Part of a small language model's weights: vocabulary 954.
MLP neurons of a small language model. Each row is named by its layer, matrix (gate and up: input weights) and neuron, and shows model dimensions 0-191. Each number is 500 + 50 x the weight over its row's rms, rounded and kept within 0 to 999. Numbers have three digits each. A neuron's up and down rows have the sign that makes its largest values positive.
Before each neuron's rows, "fires on" lists the tokens most often at its 100 highest values on Wikipedia text that the model never trained on.

fires on: "t", "k", "am", "ard", "l", "al"
L7.gate429:483471464541472550528533527491578473470497464482454549406531413483585503408477466387486502515514506484603494583546488532538502468492404494469490515567556530480468649512563514445482489449490446477426519472590412511495524506489460457427492540481539472611473467446465523518549448396521521416566466546563512574458491502498490513502505445499591545489516517493446475482590470470587465536550532527457478437515609490437476425591369525444475535575542519448463591523465474544462525463455395606465530514465510566520538506510472500554381550519450408456563452519613471527447546460555494500
L7.up429:403470455543482461497439529547604502441473541579479474428536381534552403374502568456435466532458561511426517507502478505451492476459467503512455604559470575498453501512484571483520490385498499436490559457440436554516506468431526493543462521572536546606482498462468536506526526490440493561580515517507563542476513456529437465459495475509446497471548523634495461420452495456461491520543595472448530464493488475613546568518482571475524553491496491543507603581567548527490486550527522598469540424479546619430545491530413504551397504558525461517448524454550505521486586512489374439

fires on: "er", "r", "it", "t", "ri", "at"
L7.gate198:558492515583482539468519540505500577418512549498456481401500478455508466377549451555445566568570516516472398561421462565497535487565480474511432523597489395470352547504463519491588556563482513434543430471373511554531516530559507463478426528484455504487507473460552533513558554397443451542517393495510552499387438495562401469504491473538434505574500461472475478453398571509502540462483548479415478495437586444503545495495513448501588461555478416557493427565408519523484491482525494496502491511490533462504552542517452555562521529504503470492515511459439530392493378559488492536
L7.up198:609514631510548433496417557519514579528372545493510640419529491442493531442587571566488493452536549619473546517492498490445477480496489487527523450464523472503488424525475547502560523474504497485500581481428457531567511474566573492484509442513527417555503330469541528483508429498473570470560466509509541482437468584425560581470522452470497518490527525480470435476533513481553490525488399534450497500489418507493463569503496442500492494387513543440501504437497422454481452521447497470547506379519498543466592453526515415436499489461394394411582491418517498531518513544494426480

fires on: "ing", "e", "es", "s", "ed"
L3.gate446:500551523530504521501520507528489585479506550553547533622540509512447429581556459436576442517544470432494458494532526564515520532547519463408499618431585572502525457616544436534517552471615572543450490437498594432567565474484470455494480470543551573459561505458462454579480551508542464508486480508476535462543568408567514537488469478507536468552489369512515510492558476438396539509532573530485470486540559461485490523483420467447534424370542591531396487390505520451572603478430491520554439554501466534493546503494472560449510461417501489455502446532514457479475529452580579474
L3.up446:503564495514501490540496514505510520518454548504530454586484528608455511534485520536452479500545443521476499612497552523610429498497439553470573526513462477487431423448574466482559489502494521554543446522519405445450453596410503578550593542532435477522540548489452504519536472511518436456484576407529525504498512450452505485489448474391506512507499469571558505396486486409502506491624615510464527520540507425478516563452467402481564530441598505511539590469521569463480459487509559537470368530479556585539480496611457394618470465523577473521494421538537489565581448444468534462

fires on: " be", "k", "d", "e", "p"
L12.gate49:535480556481482584426536518445447519464446522497465530473512414481415456469502557586537466504552474481478517449467518453655472487611513473442458366452525464581578483480590398529480527556464473489468458570443546528568509491569496525581518510491451499477515444505520407564554478449495540462556492557529522467536470465449465519474495411515514557487544527505421547534481482473549457536496545445447528548438529435513419572443475469503582500463530486613485598618526486501523385511596470571525499566517510546464519575412487583514543505554528482489534499605544535401537593507533586479
L12.up49:510508447498480495469505566521469569445495508562487512552490448497566579556507525509502368520534481419501468468457568544480468451534468399529544427426404475604425462534504490494380501537541515505488370453414471504466531467613417513461479561440461435594490410481474499566447508464500614497538472504461444467546541409548495569450515583421480531474494460519460441551564467478495458510457471476482502490540589422545495506453340506513555502505448448600517447545599416515496476449488535427540488531426516438507521439510526521471541508610606499475530527500482528538526548552488454533

fires on: " with", "e", "ith"
L5.gate378:524530569457544525447476500476482544462422545470518546591460449621522482541556512441553480499539486514493511538589525463406465487452516466444554557430533553559418464530438471448546532562567554439481520505473575431488547501516584477466533542501481452502426561456466433521487495489507478523571541508499521370639521536502510524530428430546534436483494478478467537520503472436426515468472499492413394567482600477534511404552431471535369506552553499584366454443524524609559503489464537537583451510471500404569450512499494484555487498484509420570431532500525579530528420479562523440
L5.up378:534445476577452543406542493521543471530458453399541451609440490547555428475529544467514482454506505495481505446584516476496495427581512509458535518517518473484533511534394522444537481466462518542651536587444500499499470540487525472526488533506457465574433507485461492485701540545461513493471511499574539506557602504449485504466512431597554474516548416456561623531599464459499479515528569537516527563536483422396538518565517536485589540525475488480528427412452535514403400528516515531558535536565491539524463425502562585551473443550555582499603504521503453539529521499455498530

fires on: "er", "n", "i", "in"
L2.gate470:507489430517605481567457499554579517482424513466467489576364392544530494503491511469512518535545454524491491494509628464451396514564497499439466473560488480512445464470466562448576519498410493481409483505424478476500514576539534429544416531445433411520494518524588441535478560474538531556574437550505436526499437501518534496488465516586454567531455472459452522514485535482503507439479528540531574499543479434463601533517550447443543342521596570564501502416389453468491575521452542456495525533554587450395473495602474546472535455467454512511478468456544569474506570512485582543
L2.up470:410555525522502403472444528518480591370522591524497511542400465504418473513572475469600555506514513463500505528633583438479506498453468479487507548495485499462557569512526506517464471536472514450514556533565495533521542539469535466502469547494482541444482511441488450546530521408554455605522472491530415493597459445436449519544458555570451608487500516453475526532517595464489583522434497477605581497570449526519499551475537548500568430456498528439407470382474491430455479553517477503464531582505555420480469636545451516458561416537526544388489533549547472439516510521507399484

fires on: "is", "ac", ".", "ed", "le", "ly"
L5.gate275:512554548460558471572475452499434480562441506427469432506519480530497565494525520465447559499495479501457490514524497453528465481505545421501467544584501481435539514513509483410414451555572580557433461518522559563435505476515442485604578477423402577555477453494442601532529542553479450479424519422508478520528388536544508433517524454567526479486457507505511571575471554476431541510544602445554651524508498542391460532506574578427507484435565533523495555566422502535506537462493501496543471567585416489491545525387558526485574567526457426418426499561479533471446550443430473462
L5.up275:450446522469471517436481498420499512461547464532504490538547518453402469586413506495479519427470539422551419448525431552562513462541589499544548465413416480565509493499477532566550447638419408520478484510453524561444485520486505543489553570528554477445612433516448548523459449453524468521475509583487448527422508514448401482539527569552493566610484465566460456523535483484444378549458529522521592534507538459513550488428580505507619487529522561535416472498422423503519541534522554520465608449491525484551507500479438582494469458461466418489451493397430543406447523537508486519

fires on: "n", "O", "r", "le", "d", "ay"
L4.gate106:436548480551459423545422543542499489591395532465464517501577530509508530474401548524443430541417536407437499428501566453454503516526555447475448485595511440513524490477454469469440481510430368523521467531576528467551494424466473484454502529569456528551492472443541495538484592574408396556520574520488467608503531565459564500473515502508531531510435486476624602462538537511516517452496528494425543466433549439483490609468458497573558470490546495568598436526489502620518551507545503485484566503474444493440564543551463462505467599452575445472423482540517518525513399562553496492
L4.up106:414433439483504447541438510449579448527495446488512558473548580577592424469554550443442487491506502473444502498519605477512542595493527531489520419554453467549491606447521515501507555530596426521526566438558511543488460470565500461402592495487431462478577481393571433491421516529477489517474527459417475477465527505480521521496504539488529561550540524473461489500515449627452498548529421482551396527446481493479457486495492440508457420498568504558604449430436574523424562460503424383421571458532411522524524540398469573511521486514533501477439514505572462454518460475459615492

fires on: "it", "s", "ard", "at", "ist"
L5.gate267:495508475471529573482477567475490544476482501563482533540562463439515514432433514555482494503529541455493626544510550531480434544624503545538447491424480435542588541611486480476522582537504505508491421341461451414485488492480528502517477414462512427456414368528415496472534401526512558516510434402485434630438421514488511510518421503523503474378453548461504528529508493510565462529501597567523552601484519570509524508571431515592476463497501482473479443447452484496516475430545464430526472540508506547473532487532499464429459479505495537463480564438481475411545432510549508634
L5.up267:602578506615458557418497514514508583503492461515462408527580411461489556500546503538592528497555476562544442427462469525553462519465560531466501547547537459423553543484516553577456476565533497519517503431530444533481588484479553426536448454550565561467512458542506406482367513484625528477438515459505495526544403564509448568564532457475524506516453498566476436441522500429468607484461444556494501543523520534515490488468470467449481435427514456574480509555494576458428463440504351451476466509391588496500399475503547464457614525531469469540474564473500488556512453515437539533

fires on: "s", "p", "t", "n", "h", "k"
L5.gate163:524494452523535483524513458505493453498509491475557628495577465511431479471512540493520558508406507539473459580510544521488557514576488463561520474487481478487530560525447493585501564511531515406517454465532411493435420553476620490564496397502552477454584488404449508509512514438527427460554537493467439484416571504441473493446540543451481589517480544430394389421623553571497459553487470488556491460450640517494519392530528481528465543510479530581450499535489575558573505401484419482435563534522490561522524474485542475545525487422512497394462493423532497506426462408588478438
L5.up163:514533499436511502468549469493510465416550502482475491452549540571444539430474520513557523444460496500586558463434487466517514453582424454666475459525444488545530517577560461468543501532409551408450502442511486469484509469407582528431533553470563496468448472425501503528423386540470436634596528481513444507485584500531498441514481550472431578519489548403419379407527489531516529547526539538443512454447513419485489518555535559430597501541501491485508517475572503496567518481470428468515499448505526608480498536579438478599471470522427531456497524430536554537427458450437529421

fires on: "ber", "ly", "ot"
L3.gate463:457436477480498482413569512535527464506503439515510487476517535555522497481532421529539587512509535446521507497443453474639557485538488468497473557478496462392435557469429494495496457487501548511520471513517548546442527521471472472565466489433443544458405480476449577537534455489505454502525463522522527565496523502496359507501454435438454523482512486534552488455534475475445489440493524485513516458646508584411408529525465439503541528508451440420482518605368537612478558499546486519586521492589539492450578408472488596376607471460488420494383516450485474511560445400405542524
L3.up463:529517517438449440475528408410484404471482463520495488448483538497464582529444544571514549556500481515604498430499467468525525494570475516529393460515488395580480589491590470547566490480440552457489584509475505535510471533595489519538458471513523512500504535490482539528535576441450431580637564573471486427531474570427418489437535465534550560490559526540500540448474449410507536518461497592503586511467442451476528594488550445457526525397495485474472580469496436529425457484596496512468489516505538590544518487512460574392558556532557517586601549480549461500522462420536564595

fires on: "n", "a", "s", "in", "ain", "al"
L8.gate364:514532544559558586491398440492524556476500488498490421519460541440520517596519532478404511479488498465486629543432496530430491444480514525508576505481488475478495568467449479510465573494460544496568500446515593576515529423442535456416388560510583431451484485529453592523459500588552518496461517388559519569483571574511609493498436492550489461409448475531553566514544483507486439498429571491510450585445510426469468404412501531561556504414569497489469481512423488549560488480477489503614539476468440505532516475515502546441450484448571585471453487463530471510596511353560489482
L8.up364:543492502582524567488561422539527532515502546482458537492442505522556506508435500502492492519479477467423587494490436544487485523400491554395441447471508554519558508509578456464454552550491498477502484509548531514494474485466582472412473438451497498519496488412481538612450433486544519507592464412432564656488496501562538542435533572497523552508485505388563466543625536492446457453425597542521450584492553451479551423469510582535504435446575477498516538518469462539518464436444456537576488488430536583417507500532480558458471516497578591399488401462505504430571592509521523394

fires on: "e", "le", "on", "ion", "es", "g"
L4.gate99:467501545452484512523428485463476498395524584628444474610635491423511482464600422511605532469375487443522519505580595417435513523511535494468456603461496540419508551450455511529520490489446534579491414516400487461473510517479497456586494552553442517506504365461414501534477585545540501482542467501578467460508426503459539503559566501505506504478451449459504548489488539520521481433467588501456501420499473523526421486496545482511364493433466533519522528474489534559466461511443448534580424547533494419475465498499535486499552428566444512477399422505495528463529428448510490428
L4.up99:498446426520397449475486602465554472460410503574483340501493504477445448538566539496593510481460497482533490466550526467506492485513465510480489523463487533491582460459428544446477428511424501607584555481460507488453601540521508478590489552482495490436496528556436541482459522512449442479542420475534462506538527456478531498387557476500475572511495361537515564546588451487519488494438425581508571538505550513485536559507482490522442460550518487565675619495423603533434529541547497515499476563491536482485525541514488496545492544602469536511477546516611497546401513591546457536

fires on: "el", "c", "at", "k", "t"
L3.gate215:547540419366487476539485525555512413427455494539540469530544400430517524476592523474533479449531492398469458525633492444437585468509427477496457524528523375519593493503522445506510421494545465499456486566516473477490578502437546497452528534528507447554439542498518507495505466534499569433611457519508596403585514579544532487469561476474595549507450469478487473446508417443622542490507632555508547536432495518501504507499497549451541507482550506479469532535423453540466465456450503528425530613493455479552572509578453484430473436459376465481507462492442416490492573493512512557
L3.up215:488408429454519524471454495608484459533479477477491413428516545474583495514456442452494416533494458532511542474395446473448512419500527549467451541497436490536550463473455499513537438446366523479530482461430520497480560531530635612448466431548584578538553478616524534449542521436546583534501449518531510485501539552509549560587493519463493533594504359496475530463420463479525405538429487430537527484499416471533617490489471496503508582485513524523452448546489520484548441541527510525483533459429573459464480490554562468631578463535516497422505437426550419492499531465480430492

fires on: "in", "k", "e", "i", "g"
L2.gate461:495449411598603511551491574512461508509515533490497455481456402565478437490571495509511470558501601435457350531487470496482424474461520453515462446479452559476573461513514504537497528427554480549475417583453542541418455561467516530402459543414496475565538534430494496466513487519508478481536545577543423493499485435514431461513469538429490493509451483503411452454502575500579450481560432550477607439536612501555571487449558425548509420436549462464462528512498437435506494419584514556427485505545529507491494475483427620499438489485470553550528444557552555453564611535531418468
L2.up461:545575588491431461451538513525511526465527547430437426585552468483429441476519451412513492532467437420551474607503545431398420503428520545499528503542494523517537454481560493490461474578468471506578377562558489537548411467513460465436439458500514478653481458481445481532548556468524481467470495502551491551571432473435542564602539444415481486499485470480510455458472478474533472495500568524480449508456591446532514505526533521546580465484482494527511337512547420569518566442495439413539517588489496443531392439569394533443518490564510515510576494479526481424424513480532486535

fires on: "an", "s", "er", "art", "ay", "ot"
L5.gate265:508557460437441564445465537507481488473549493508514474542475508608581511432562520500439428605516453526478518553476462503489458399482501593460476493476506494575512616521472463410500579453506507347536493522503558500446559472484510560432493489480496475393491439435581492524536541425420532493480564513551474437506491534490498512585436532506489551534499520562544525558515578522551431432405476439548549436527534482548480600488484566409445553528477443437521567447567456552424544443534482543457495510418550533537405533523594489435553567547514586497519563525531469448570480558376530518
L5.up265:463552541502469501488483484497454481524480508420416463457476407420550490447537454566490457519536420497561546689563496451453416450559495498507425430484524459505474505530430498456542499563518478458562534475543446512537540546479454520547506520416529512491548422482610478498566600532524437536430459456561539414424487505546446467508390423561495482577525479452567511606559531473553370454442490442485542505566532463464529554508539501485463548535454491568591590433534470577446553444549454607571532454487479430477540517436520527553560522497451543508426533465473551477442506528435532492

fires on: "on", "h", " with", "ing", "st", "ith"
L9.gate91:462582444482502521472477453478499500498551443574561576511437468451478498575491573490498469493508454517523420571531511422374406438506440496479538458537529468426579518533411467560552564451478487471527492513526553385549468447501406484466608492474441428492538491492470503542535511473441467561492422617445550423552591560486495449400397417550460466456522403493497465472423443438452461435437521518429446505480515505489545532573545463519434460434467424524454498530481520502416428462504451503540513495352442509541429507456464514564499482438558473541459481450456536470530461490600558510
L9.up91:521470522542488435481544454539527568449452573558514485523511335475482551468524487459576478486414512502375510565469421603460500494591510424448462411526490531526535531415432425557461476549560401606498450472457433549431560559477487490535496534496538506499460484456466466514451559450531527491518581618591478404491522468469481585546544471463550505564510452418495420553516529489511492463561552439465552442544510525374473483545490511547516589486483456564396478439512461507420394542445472497502543463486493471484503452474561578529559519548496522494537523506456534514582528485413566561

fires on: "t", "°", "art", "in", "an", "em"
L4.gate63:496507464483470546514491604607469510514499514596517523523504460533523500376576467475457524475497441483468463565612586503556472454407485552496486461542494480498475501537498539521438499503523560363442489469451542443453424567486495554526510481579493519565374431418583514462451601427499500541387593471584447486469480445571470578529542576537485483541580501536537528455574485488532529434547585547541550525621448497489491445523477506352469526509548589454545470558449493492487483587514487485506427486396441467452480416481524514435503491509506495498500419514499472434547458464539475449
L4.up63:508575432520469520485516474524410511532560496516574527553463488450535518466397412634380472519568493487439523464436526492465531500470516447463483475446461497465442561494599433447535526626449489451513426484500591440482486522496496462493446570517525500505465410589504373480599537503511547497489518477608538469536559466458484555570502486425524492553552594506539457503492458519566483622466469479502468442558500533504475530535509480458448482426529446431601526478524452624593517488517387439542524426554482518529550518538509554485526389483520536523505542506590437467548464540417518568

fires on: "ri", "al", "t", "at", "ot", "r"
L3.gate458:515512499483528520473535435511461465468456461553348540579400446563547446414417451506483469490566522464508478573559420475605441568427474518469516522371493497436476497458538398431544507445510495502476616486535518504470463503593460417506528555563494532542521471435425550530493494510573474414533509522468480460485522481446446509523463465513471471457500444518500466469570554495438471581426541506562505459529552434504487519556547466482595564538499475544474578464578505567486524448552528464548480522560434569555545497495399510465395575464494557454478515456630492441454529390463411441
L3.up458:516458475471513481528532550476560560465510472488418512548455520542576415506508523441441564583536480474598569508540452529573533456460539546531550522488414522480487467455541462550486492435542532504405560476460596539500440574547439468509414560535465535512520455465463438584526574541512474444583552614505482504403518460488417518482453527410533553501466424597487505524560524509439513654585523550506511559403471379521509471489511480468581532513558482511402545468510479496515599502597470494463482503582479559587570466472439525517543555462518601443506522440537475538460527451457401501

fires on: "ad", "ent", "ed", "k", "is", "t"
L2.gate390:500452479581495410533504510464584446472491542512472391468558450509432558530514561434479515449589507463527439555537452470460547559497531516508530496520552475443467467479519514509516526479492561590636604491548538575429530396372557407440660466524473560475503537484444477452531487491476496446544522447534522538595502589505483542489443401459515508590437551518512409370557398449501505523495509452448508451546448507463366503554593447528445392531473477432500465526491469527531471532488520540511440579453443515483490496524502471475546440446479479548449509513478485548528534456482555466
L2.up390:503432444503492413568450492521507421521490506547535437539532474456436426439526522458552538512586562533545416457520480565514614596573515499477575477506575482439501418437575516538519502513500494532474462501499576421434560536410526412528633489564497523464534506508567529523514459472419492528428531494590583466556540470502498593421508370470423490599419489538579454457557430477505533522448505458492559532535440602468472528505561454481480458515472451522466477578392564526494502472532457499548542598467471560513478535527451531524532403473521452508391563494522477568459504531456515432

fires on: " d", "d"
L14.gate44:521529544552455533504490500593485413529527494488564498510546419539530512407409501479408495526432470451480523476454517414545524490510585433472561471562534529558512455507495482511515527541417494456448473503460540478484407464536462483511480415483509518534483522511416491586385559418451449492489532523431369631496586521570491554466415532496488476439475520526462536525554438452468599529529540505573552457452469443519486459505541510507469460485585514496457560590511444411498498486553507588484555647547497527450579480567502425394501531569477439551430562573529448534533599453480584498
L14.up44:502540475478473490582434511445510536551476501445476472552519538470426507544515575508491444566620499453449516443387525498524543519533529501574601506448488546571449525524489495533489422505522487509486510484534556513432404447501557556392550580488508502516568533474514494574516561441458436399561541521488426507480602399454448543400481557527455442521529506526456484511630472478470497623558505476520530569464492514542460602424503527616506516515525536463487549452448494573496566504506502409569591488485503348466468502531516484551571570555590497522521473495503514553399429446442463518

fires on: "ch", "om", "e", "ct"
L9.gate98:573498428455430637489413450424493458503526423560536563511559525544490370515505510482495499544542524454515450523507485519446519461506547495487517488469480547519546382555418474504440546501478553384408539495518472466614411583515559590595494521486561576558459490479505532545494466548577547464484539452449570536555453512472448499472415472577485464525401421567556430515527440576523575484425519527458410517426441511518410495529492509444478494444492557550364499523553577553524468514471422493566466554486578447514480495488497455492463570429495508459465464478597467510515452528499547500
L9.up98:533487487622420553545528379477529569464516581561449517487563463468559489577604491504520504562483453504548418424431498523464538544476573537563497505430515464509453544532448422460635508427542529529518445435438493478495444432479412495587390455447568474448425535539563554513522556500459457512445482524527486488541580496524459499525414498638574493465611464559563510542461470478520539497549530526468502463546428514505498487551451502598508485501569450438526542518469480554457508471477427454399514519496436507562405486534490588469544494482560456453547487617517467498538419477463491566

fires on: "s", "in", "ar", "r", "it", "v"
L12.gate462:416510501640576579593459522494483488438524438458417503398550541492519460486507459489465501510586509459527494509546529506496527444541515554511581515405454476595572571510442536476514601512552462434523475359511442472532518561414558474480520473432433480533507412490455616538579550443566549609508546500532483494516435532518463552590541556529470440465513542532507508519551516556467492579416517569514465488541493428536492429484505503443568567460438531497596468520442475524510501508573485435462554506482425502570546545564605427424519515499464616512466571552533497511466501443524539463
L12.up462:420452472608472625555512532485563504556474603487525508527485549537517417513524518429543538591485520537504561503439586586453402521343660438435508487459553487473536532561522548459433563521423501508492453499549381482472502532498547574427457458469527482468474467428457467534480423573499524552532576548566513529440439524456465546525522516459569437503467490583423462495481563454477549444456446417481517442505486530476505396484503556544435467401539546492531473528467508436459594473481436510538480451467543516492494425531477424550531447523438573502483466529430453541500560494524534466

fires on: "d", "t", "ard"
L3.gate101:544453557452446437451465481552477478439385455471554533444498455554538485473490486354566433484470462504477510579563604444459463373483531469547472566456497500442473509545459483468521491463483447516423455529521496557483576594441456483446537476487584457528493512517476499466569427497514480517487534568485529558441448572463497505501556431509466546526467478456559472400468560454542549441484496414449453501538505459550421505483429579456421526549462599440543571448469535450467530504536462416558419417438483593530405576599550511480474495459523457505453534443509607498529449501583573431
L3.up101:494549530489495532501452510469420501516452544505441503503492383455482443511518469566463495466440555583474443538471526465375495406533501496373384532475482560403519432533555431505586529612457525463498541455468437430521580524543459467495546531535533517542544548470494559525560479539527536566507519553502513515491440475498585491539447574435492565459509497459520512405441584501523488470539471432411458511401508483603440470432440523573527535446488611455448604468529570488450530576511464507474379484386473553507590465562418500561432539479474458503429516538529510517493543558515501455

fires on: "t", "at", "l", "a", "it"
L5.gate177:477487451417476518533479549400522581428539451463524479453564497511491550472561487470517463522525511437497523473470533595520450596504462490553460479534576421516537500585458607567479506507512608484454475483482508506529473619495482383460578538466536503471481534545514649473515486462512531492474537414537541536499479479536473520498452517449436488601521525414520613422478568578477480543489527591565578430534509500494513458500483516466548485503550478458507445453506472494332488400520485438535521575565478505586464459530630534472470513549500479573478595541495520482605558455389518514
L5.up177:508496475478567400444455499464518496429477389547565596522502443424574453447563486479403515547465492562414573441472579534474444514502513553507481440450551458557586455537499518491541452465469510532437510470545564566496488527507551453509602625541623494533485425472486595555427521450452460515465481432519657391513517522520516524487424434496566511437460514445552490467456518466543484552469492492534427513549547457523472512553601463512517437438463494535511474561483404449510479512517497443569531465542560474564464452563503479446467568519505435431480544472471542638469500438462432517

fires on: " e", "i", "e", "ri"
L9.gate358:427560468539476367481423451527532430453507420410588511496468533492448376547519478618613526478512530468502487504542587420452460567480513507451446540442479508451486523482489483504523588430501562585434450467517520550480468609519455442601466478531469462481468422507502454525449470516549510586471536482450464383560501534538537503437392434563493467522524466443418506492495484480450476523496510496499433569602556479467422475420548603493510489480432480550443433399437505531573466476508427557510569460432540557491487480451473527495474495573517501602462449525580478421537515502491477480
L9.up358:503547484476402526502548486440547529475459467414401528514472437529579497542484574497408579446573499450604516523496515484449546380541474360421442583517417498481492419490498545432508537510498522515553489562491580505531518446523530513520517558394564482541551542535558509560509456513563528483432500511523414469510496479521438497535542469506435487513575447420497505589525523495442588555501450472492473493431485452549509494466465553504561568399571500599497543423503586508435420537591432443468526555538606530475447464447464532490587498502505441487503458511466410501380516463526407473

fires on: "y", "k", "ig", "t", "and", "ent"
L2.gate297:469471542559495491529481445459479449461510379465394533516525564647454477463459606511521453460560527478472508512498410531492515407516520530460411538538509545543438547540515567510538522482518452510527477559472536473545493479528528457536559573523595525521544537452518441415448517496505457577558515462517528404445481484506435592489478414569467491431424532473491479504382502517474501577414466390495515396563479456507496503446508458571435478496502599379486492618449477572449566462539537394564473544432555406458443456592492538488510518532518539496541489438504575497557458495503561493
L2.up297:478462438470585538625559454547476440533537417547420463463485466483491458495403471547516516538523503543418521516591519518495523537442483598522547592522468575483470410430513389484534506458590483615544575465535524555459577577484466418440411468413463507558480521440505572446438469399456568476448566530532512390559460490495459465512407491464478543558453522496553439474494453452477537618493485445483631509516523554448485505490563528520454521479450472512456514572527509432484515558486472517483503528442454510453505554562441521437483451489461521418534475421568503446570502578443459470

fires on: "ot", "er", "e", "op", "k", "t"
L5.gate361:572543490460510547455411501491543505489508563529553511470380487460599532474455510493515462439439442497514536590496552563478463442496507551492550516488433475506509593670474459502433446567465494435614488463402580447490530521605604484480439441415483529554524504538569523539444522510531431565395571520485487473481567564516499528501425447471454553460447492564546505517405598589498623428455427434544516426529522511576513516459505486477422482468452477454475520524582508545390466482531516530520519502542503532479533475589520528509469452437560490524534469454450559428476432491488531542
L5.up361:499498475545484539517446534415499527394489464371510563528432469529568458517483514472429438441469576557499455629548485637453442477412462490516447562440520491530412476541512517513545426586547448465476476514517499517542547479518447417435547446537578458483517510475398519533492541449435518552532502500479434485463501522530433505556474489444440530446500439521425462480520543415560522556485594562444458512511558562512501494427524441567365544494421503530481583480606379523496478536455501480622566485617493534484553491517539501484481522508489511535465535532479567527421471473530404437

fires on: "ed", "t", "w", "n", "z", "l"
L10.gate380:500458547493461421547508398488491459503487439574463507469490414450398546452471546459555409555542477523522504466450460492536489553489513480496503461494545510459558432581539529551462544578507495434579532440467526559516543494416413509577516440580469483374613490503416491451553487540549448487571519429576505511532520457616470525464520412387412538540453452440443430451542525532550479419397506447517494525544471527447452517499511500548475480479567463487453499519646553626426489518503564391458549547519568537522497523514473522534491506562497609541465513547501489537527504406533516530
L10.up380:448444423554569512488529450496443607503447455504437564506516483503514503463469518527523594462512563609463518478476487515537526516547593463449385470456523535496532554509524453463545540480480468395489439449469473474550526511522531467464616538629546447528447539526470519504544557422511520387429525480541450538458448483459468503543456456512433470603520493522585503555503469441562473439380439550490513482547521508417466522542559385477478462509505422464520532494525524443499606546543556497525477452422412540480600554603533482415524428429499481563475567370464578506535521493475466459

fires on: "el", "o", "i", "e", "ul", "er"
L5.gate268:481579484491511537473455505597411513482600522514512520520494399440456474497481494509540589492536458502454489551493551357497572507485503535424473540482579486567478462474543456497509452521500494487420443477425466424505516546502576465526514509482557495449484469463612481507519518481517470512447542464518542638476511520512408631478442480554494488600608461505408454515510504474497484595550534531541576485512442444382531538488474551395483425460556539593512512535495471466499608434444463398425447544413579490491534458518465524557522521469501550492561396553532519480489437539610498438
L5.up268:553475530502527441485435600502413567453512467510507553584513491422497514563506442566531510441648612502532457482477510466477527441492518556511519537515510411545471521547507431402551454510452494610480469538494471435460549559528381577538397521508536528506510559565500497565586484568515550499563583569504467516546479560548502424449512446503464445451478461540469517444461534489508509476476391557636569557453440446477514591541459553532464420468517513515496509464497478520431567450573479481488459500423524544395429470546406512511525470476592484546518450426587516427454508561551489479

fires on: "a", "u", " f", "er", "al", "ort"
L10.gate148:454487525548474503561597558435519530507419405541502569502512488538538463449517500453597470468560470469565429546538538446466573602494385494469436600521467484529449513573489473503478497600484479498463543526467564523415541503455514555491477482492427496502515580535509554559538514518404450503471536520510380517534468451559419463510468460501574511456539610513504678490566527360449583488434519474543390538483503538514536485591503552575512496571440476476491466478541453598508444517531514511497554498471398528478423460589497489561493504469448553531507485582476560483498527444567439525
L10.up148:523510575480481492509568551479515534551439462549549476453453424460620457519469468549424476506551468510544425480478516485469540590445533491454518509463479547490434431537508519547555444536404458513536522586475522545386523500533508537361479592470457560492570499533494473457555435540482436527632513540462452488576543533574497476547535510568509411386487547482539469470482458436410497438502510477444558553526511501525474461518512527448432470471498574506523626410453442472467509453434495551486509461432530422439559513466498507549600398483490613457447470527568475496455559394581547439

fires on: "u", "l", "id", "t", "al"
L7.gate409:463491488575450469460584538466531573539543514477519499578538531511529497511498468506427381478452488392564473513589491547426474590579475503470467537429493436533497513481517595502505493505497474389476491456483559521464582484457436516480527602547414531492550463464451516555450510535491547461575449431441519501536509460546460458450493517490539451444513490588445601443626475578459497456487521516468498492559497427558524581637523472496522506550459418528491439403441521519514323439465425540409493503497480430450460570490439498530543454540495436516554477462462485524571499489523373477
L7.up409:593501493475494453478506503446528522473519539510496516540458516434582502470491578499456476597450549488438588448416511509547557453469498406611590591463551498521504509469615512543540500549542560530600533536479494526385480432572540546454459445420438529560549542453458470615486433525540487437545468418555541419491541461564442517472457549514502413399495524435537499435539462534526567526399545487578530551535489541539482460602490466508462456428477463523569488481431523448483506583479561458479465597498457544484520486505491476467454489446440601497353479470420492518455541437497512514